python train.py --n_kv_head=4 --activation="tanh_gelu" --norm="layernorm" --norm_eps=1e-06 --init_std_up=0.025 --init_std_down=0.025 --optimizer="muon_variant" --lr=0.0053 --lr_mult_down=2.0 --lr_head=0.00607 --schedule="wsd" --decay_shape="linear" --batch_tokens=32768 --doc_mask=true
MLP neurons of a small language model. Each row is named by its layer, matrix (up: input weights; down: output weights) and neuron, and shows model dimensions 128-255. Each number is 500 + 25 x the weight over its row's rms, rounded and kept within 0 to 999. Numbers have three digits each.
A block is one neuron, or neurons of one layer that tend to fire together. After each block is what it responds to, as a language model described it from the Wikipedia text at the highest values.

L9.up178:510512486462497440520470519539449506518481500486491485469517511491529511510499513493510503460495467467471470486520534498475523512493508507475481517506536500534492475537512547531541512468496495443477518499510517485486476485454492501509520526516452505543500490518491474430497475514533508492515494515531484527515506482496534492487525478522469496496534545542566508538507509505484471519495
L9.down178:478477515490553516501523513520524504514469511499508503507454492528510529478471526514516543485525566464534523462525478471536524495458511519504531491471520506507510449546472508458486487500488479552479476496466488504513493539518486492501495541497520490512483486482519541510495505507527502456507479525518546492469482483503543529488476522484496534507477461495523476466451464449550502485514
L9.up213:533501495495508513503514542470490539524540449521452513489525515505480507487503462494510526449517525508488477449489526499491523485573485523491518472523498458464481482489501507503526487502503487454515509548497507482557509510549484485493530493527529495526509518486545515478464484455501504494513509521479494550525514548495496460489490526540449453466489497484489475489502469481490543478493
L9.down213:442468551519539497537521476514571468479494511523526532466475495525471465515476476485503478499549498527528498490489510478539530476471523529537512460514482532447538506506464508523510523475538516467508534485552512480531547516513486550492517483447490481521507486484487511523508523535502546510512455534536495509515499481503484488537487498490539491497490493508480525493511506488486465480485
L9.up228:516519520497465518451533535496468487502527542541512475490503519525511487525436513507437528477482526521532517504485537540475485492508497487540515489511529512486487493531495486486503511505522479480454522541541494526513493464543509506513486516446502490491478509551527527511493511524468490529470521529481473459449463545518512516506486519496466470479487565543463504501486487465500504501505
L9.down228:478486513518519503537529525546518519499517534472544520497514514454492501457502475551477469511539477505538477466489531501529528480529452523507428471492462493514510494506504499518518458538500521511491502510540492458492460481521563531478495531533510484501492458516482482465482501542503492506505516469480420505521496520466503497504461510512458504531523482474488485497541489489501496520534
L9.up654:547526535462537517502481432489491512521544487517470457501529493496522515516450552458480514478491479510504503469485534510516496530523516539539517501442511499457505496521488496523484490469519469466526518530522473531436491466531511528505530515493477467526530491517492522512486489489487469497484506493465508517494506487495521500482464471482492520484449499510530521513518486485470526495565
L9.down654:492484469541473536522521502576487505537526502474452498507492487590524513458474468525509543454527460487517478508526498496535462528492503518496497499506490468518494488534501510508495519493480511492482522491495514469494442480517530529501529503479493456505500466536521504501490544523504513474501479492475470520467490471544436482509477522497473511510487494517481506471500494476504497523500
Mid-word Latinate fragments. Middle pieces of long Latinate words right after a prefix like com-, pro-, de-, as in comp-on-ent, com-mod-ity, sac-ri-fice; also " of" after title nouns (Office of, Diary of).

L5.up86:476510509516507512510455514488491521504534467503485491476465553499481524507527516524447525510535534488490497542484487485515528506512489531510514489511498488509507493472503491513491477532497522486515535501550510534501498544506519530513523523429486500478516467511514489490529483467482499484478491509500518500462479552522518485504543517471442519458492477535521495502488496557477472514492
L5.down86:460519483522463516494524456462490484514518467527505472477502503452491448474528528553505457545523491507517560525501491508509536529486503470519529505522523496515502525494506496487518487526488481519467495512503486524479499499484510481549479531490479478497533500533528484512521505487516517502469493535469478497486559517507515501529494458454475522506465474464513471503558500508508500526472
L5.up284:463473503483462489490508535468445471482510526505454550573507468481516563507498500491506502540513499501483497488576514484503464490492548514493497480537537491532513498499489542493462484516511472487519555514523506520495516487522491479540501482514520494557529474503491489456494511501458520488476419479500497493460497531522477552489528464502472524503507522505528493544517504553463516493476
L5.down284:522490529508512473490484583481461488524462502493483519486498541489508506516556429528491521506502538513491472525524508478461521522477530495525485515490467534480494528517485483461494463507522476519487510491538516510532510490510524521527504551470544498476518513459495527486478508458500502527460501555478506478491500498445515451505527463468488519475548509531495483472469491503508504472519
L5.up654:473513517502481458510536522469495505470491510523495442466529493508490520442516522535514506508507454496524516521473503483466498543475544473503479484546516487519518495516575501537516514519533451507524516525526532516505466495488452501510510527475492496525473516532536465500519502550522515471491500567546458455455561508506451514467473520500451508510504526545500522489496482515493531496512
L5.down654:493510529492443520509493519497511474505482550504483547538485495550505507452498466483457506479514497513513492527508515438531506476534502422472484484549492509515483474503528535490529515552497509488463511508519516488475510521508499536585460489468510490505510486471487519519533488500483508485509498514520492486520479499476492523488452544531488507536474527464522467510484511486499516449491
L5.up806:544445473514531473524525500498476517563511518539497544465499536479516504456498493525480473545507487522530505487519409531520515500503528492498519492485480482488517495494507522498508485489499526511471498519461511492535509471549491484549477528509504487507498482528502521477470526477477534497486511491513449504460558505525513498505544498483503530477521505518526520537535473502478493512495
L5.down806:502557456530505471528533536465466492500513493504488517440507533501499527478504479521472492479494513525545498483488526512460536504508490494498419502524476491470435489518521509467511488506550490509515474506493474473499473491471519512492476490475493516450529459533536461501450511502507490488478508510471527512535488483473527483450493500505473488504500521498518474529516478525504503504535
Mid-word fragment after prefix. Short word-piece fragments right after a split-off prefix like re-, de-, ex-, con-, such as re|cre|ate, de|gen|erated, recon|ci|le.

L5.up335:539482489504515494522449471490476489470494536537507528526543503517495530497557508569482470503503474473499493515523486492550502502476521504496449489521482496472517478523526526482481504518525514502482518512488474531483526487520491510521506491491509510506489525555525496473481485498506475472517492531511488485523508486523484483500485489499464524509512478510515500476486555476503458506512
L5.down335:513451503522528460509511509502470498511494538486502563487519497492545499463497509513501508478511509483521495499515502525516524510480516470496503510475485518484512541462543535526470497508470498513518513473518526486518494484483484520564470511511484482511471470487525514569518527527473453545471500491507495541508512515490490492480513526509482519505522534490530506501495457476498532496462
L5.up628:547494505460497467524500477534470520488500540485509515514473546530514490544489477522462502501476512494518465501502492467488483491507510504429550496507498521536516490501527499506532515504489517497513485473449552484442517494521544498478517522523486470523491510499510455455523442500493489513526506488520497533484487535466532508522523482505493491501486497476489517528553499489494487517523
L5.down628:501505519459548475517516457501511514523535493479467519506538458509479495491546506488513517517506533481511481471486468478454481490536498504533496466511439521561501514572520514477471489530500474475530453518468530483536496509518511508517487513529546511516561483483506486525483514508469488499538509518500500458478477494520514516535472573513494515470517503550494509505499482495477480475522
L5.up739:497463445545544504530462487525510531429541519506483488515525495468504464476518472472523503464502483498542527497499506465555459547514584497452541544506508533491478522492550503526511492484562505520461516507524552510504518502535472496499518463530498477489546475527511490489479519510486499462516509508452498506525490475502486516538493516456521498492473509484524484489500495480527505480493
L5.down739:533492474500519508519502504561524489467518483503452472474534507487492510459525525519521516433529553489477509518453531499518446480492526511507528551453496473455501543517497483507532495489529528512483477491499514525512507476519513501482542471510501499500505498482516486496518488533490495494499510478466484524497473513520524496507491487507521461497478494537510508486504449504529537488508
L5.up937:506506479504496492533493456502492536466502500527496510507504527534457505466538501480541458526504474493494531529490485536499497532514535504454508496545500569520535538471519506526458487540499516478493510482496520479510522578536478492513495461546488526530468468527494542456525463532453502516512505522499542523490503520542481498453522485505491520508489470510524488468523491498479467514493
L5.down937:539511481501504496533524519501473465507513486479446516504544491487493468515506518519513487536524488519495522526535485506490487505464523500461524488541502530495468496507526520501475529473479504480504480537499511491473547456583502464506492485483502509546468495521517483461511536481487495407499464502489500523500520489528526495500482517445486516458525502449497522555488476538523499514448
Digits in table numbers. Later digits, decimal points and pipe separators inside multi-digit numbers in statistics tables, such as 5'1', 0'.'52 and 3'9'; also odd mid-word pieces such as "ap" in soap.

L3.up825:504460480528499518502540482489518511482535441482499500477509465509469496516523542506507483492530494461535454510535530512517546487504525511458532534463514537493518459477489544503508473467489537484477482508545522489478472489467495485480519479521549449539486465469530515453477466511528453477523498528549524462476478500535550512494558500470523505511489514499545504474533550548517481534492
L3.down825:498460497510485521496483455488497489516487458508521483548526428547513484485554506487486506495521509505514512468511557521501522471473488532508541450526525532506533479501491496497504484469509502488502514519496494512456535468516470460469509474542537500522518502518540501487492463483515486486525484507495491464476530520489495518522510525461454436518494495487507519507494523497526501543486
Table cell boundaries. Pipe separators and spaces between cells in wiki tables, mostly in number rows like sports standings, vote counts and stats.

L3.up756:489495501522483513515468519510409500494466527513485516460479495516506476514522487521521503482492485498526486506527496499488500520555521552515508469526526468518491444472490483525518517513540479505484499500545472492545492482507525494516478506499486500462524499488512461491502497479536513465535533462506523529527540533457486466471498488469486504487475492446501516518529495496471546520508
L3.down756:450508445487501499463497500445502508511521542482548514499431513484483507500506492455483499437479502515577491500450493490488541484503500492538484481505522519488497490465471489508559447500478493511483462497477506489447516530495510549539474463470457489485520539510523552517461509479465511523507475543519531548518520505458511521520516499505528439486514516502493534457492480536508510518504
Second fragment in split words. Word-piece tokens just after a short prefix-like opening piece, such as re-ap-ers, dis-ap-pointment, sub-si-diary, ref-ur-bished; also name pieces after hyphens (Al-Ghamdi).

L9.up29:521479490463516524496512500516503529458543477503521534510504532471487478529467481523488444475495519526539462488482465508523530494477507520531452530478471512446514516447510531503469523541526499525526518496543522532476508521552449484482469497478499496466539511496499521477491474483504517503496550461487545506509493493484450525453505523475491486507487487499522491494506533480516519523500
L9.down29:527480496475505512496508523480522522511489490494459486482511508492506506519524548526502499495526490458540507557505486513505503539499512540536505483454500459459501478513508484526485491493493453497479450475503511491531537475456484487460491485507512485543529504496509506509497534462514505488515497509493474475491483504501490536550486497506492478496501469474514538526464469561510470487476
L9.up508:548480480483542508517496515484486535447503501520506494489470483523501524482522531505465505471496504487532465524457512483519466511536523504483510516476507548525487500492539526499531489450505526480535536504508463486490526475503487498486515470564494494487525500480505490516496522477495493476511527505481523558468532497508508481496513528531530508520454547499539515503506515502498497484491
L9.down508:518504526510557527492490520492520503527460493528479512477524500466527482518505467507511499470449468508461498482472500543518491471531487530474521458522498489468501560513523480504491505509495492469499503501525508534503498501497487493510504499499533477548501482531478451486555499552489518529511487514431511515526504526478503508518498524467464524468518451471487507517514487515477483522530
L9.up578:512493499510572503536484496504465493484493495545544498551510481481478506457528473509533504481490504464510518537523504488489515512529488556529510491510471526506496489527513492515493473521523520478525534525525498473510541487494462520488496490524511494495482556479501520510486513457475495500531506516493493491480504436499486542479489495507483538470470427537542519480504514516516488514472
L9.down578:504498530508489510523497495516503503497466456505450464488483499506529496471489514514479544550519513510488467473426519504520482508528515474504495480493517482514517519500476489484490521499497493490457533493498512497502524479493503511545524490465495504498496512551487518418561491451493518483437494478515481473530477533506483498488497491502475473507507506506520485506525516531518518496494
L9.up634:502475498525549490511503529466482531501535469517493499547514494496477511492478478469490547461483492482487472570515482463497509481500514475464480482515511540462540504508494498528521474518516514520490495494481549460487513502493479484487510493518499486514508484518479509504520519481478464471491525503475462514502557517509512531510537510500504479512490470502525525510504536508497479441508
L9.down634:461480515497504486517497485530457486513519506471504480466469492477542456522547510522521503499476492510507507488457536498482498510516493480515479523543521484449485510492511501534503517493527500491456506497539483479465496484509527509531520511503498502511514498509519540505489484529505551540475494502525532466502466477510516486496457504496495516503474528533486493485527536434528477470482
Table numeric cells. Space or number tokens opening a new cell in standings and stats tables, e.g. the fourth-to-sixth numeric columns; weaker on mid-word pieces of proper names (Hide-aki, Lo-y-ola).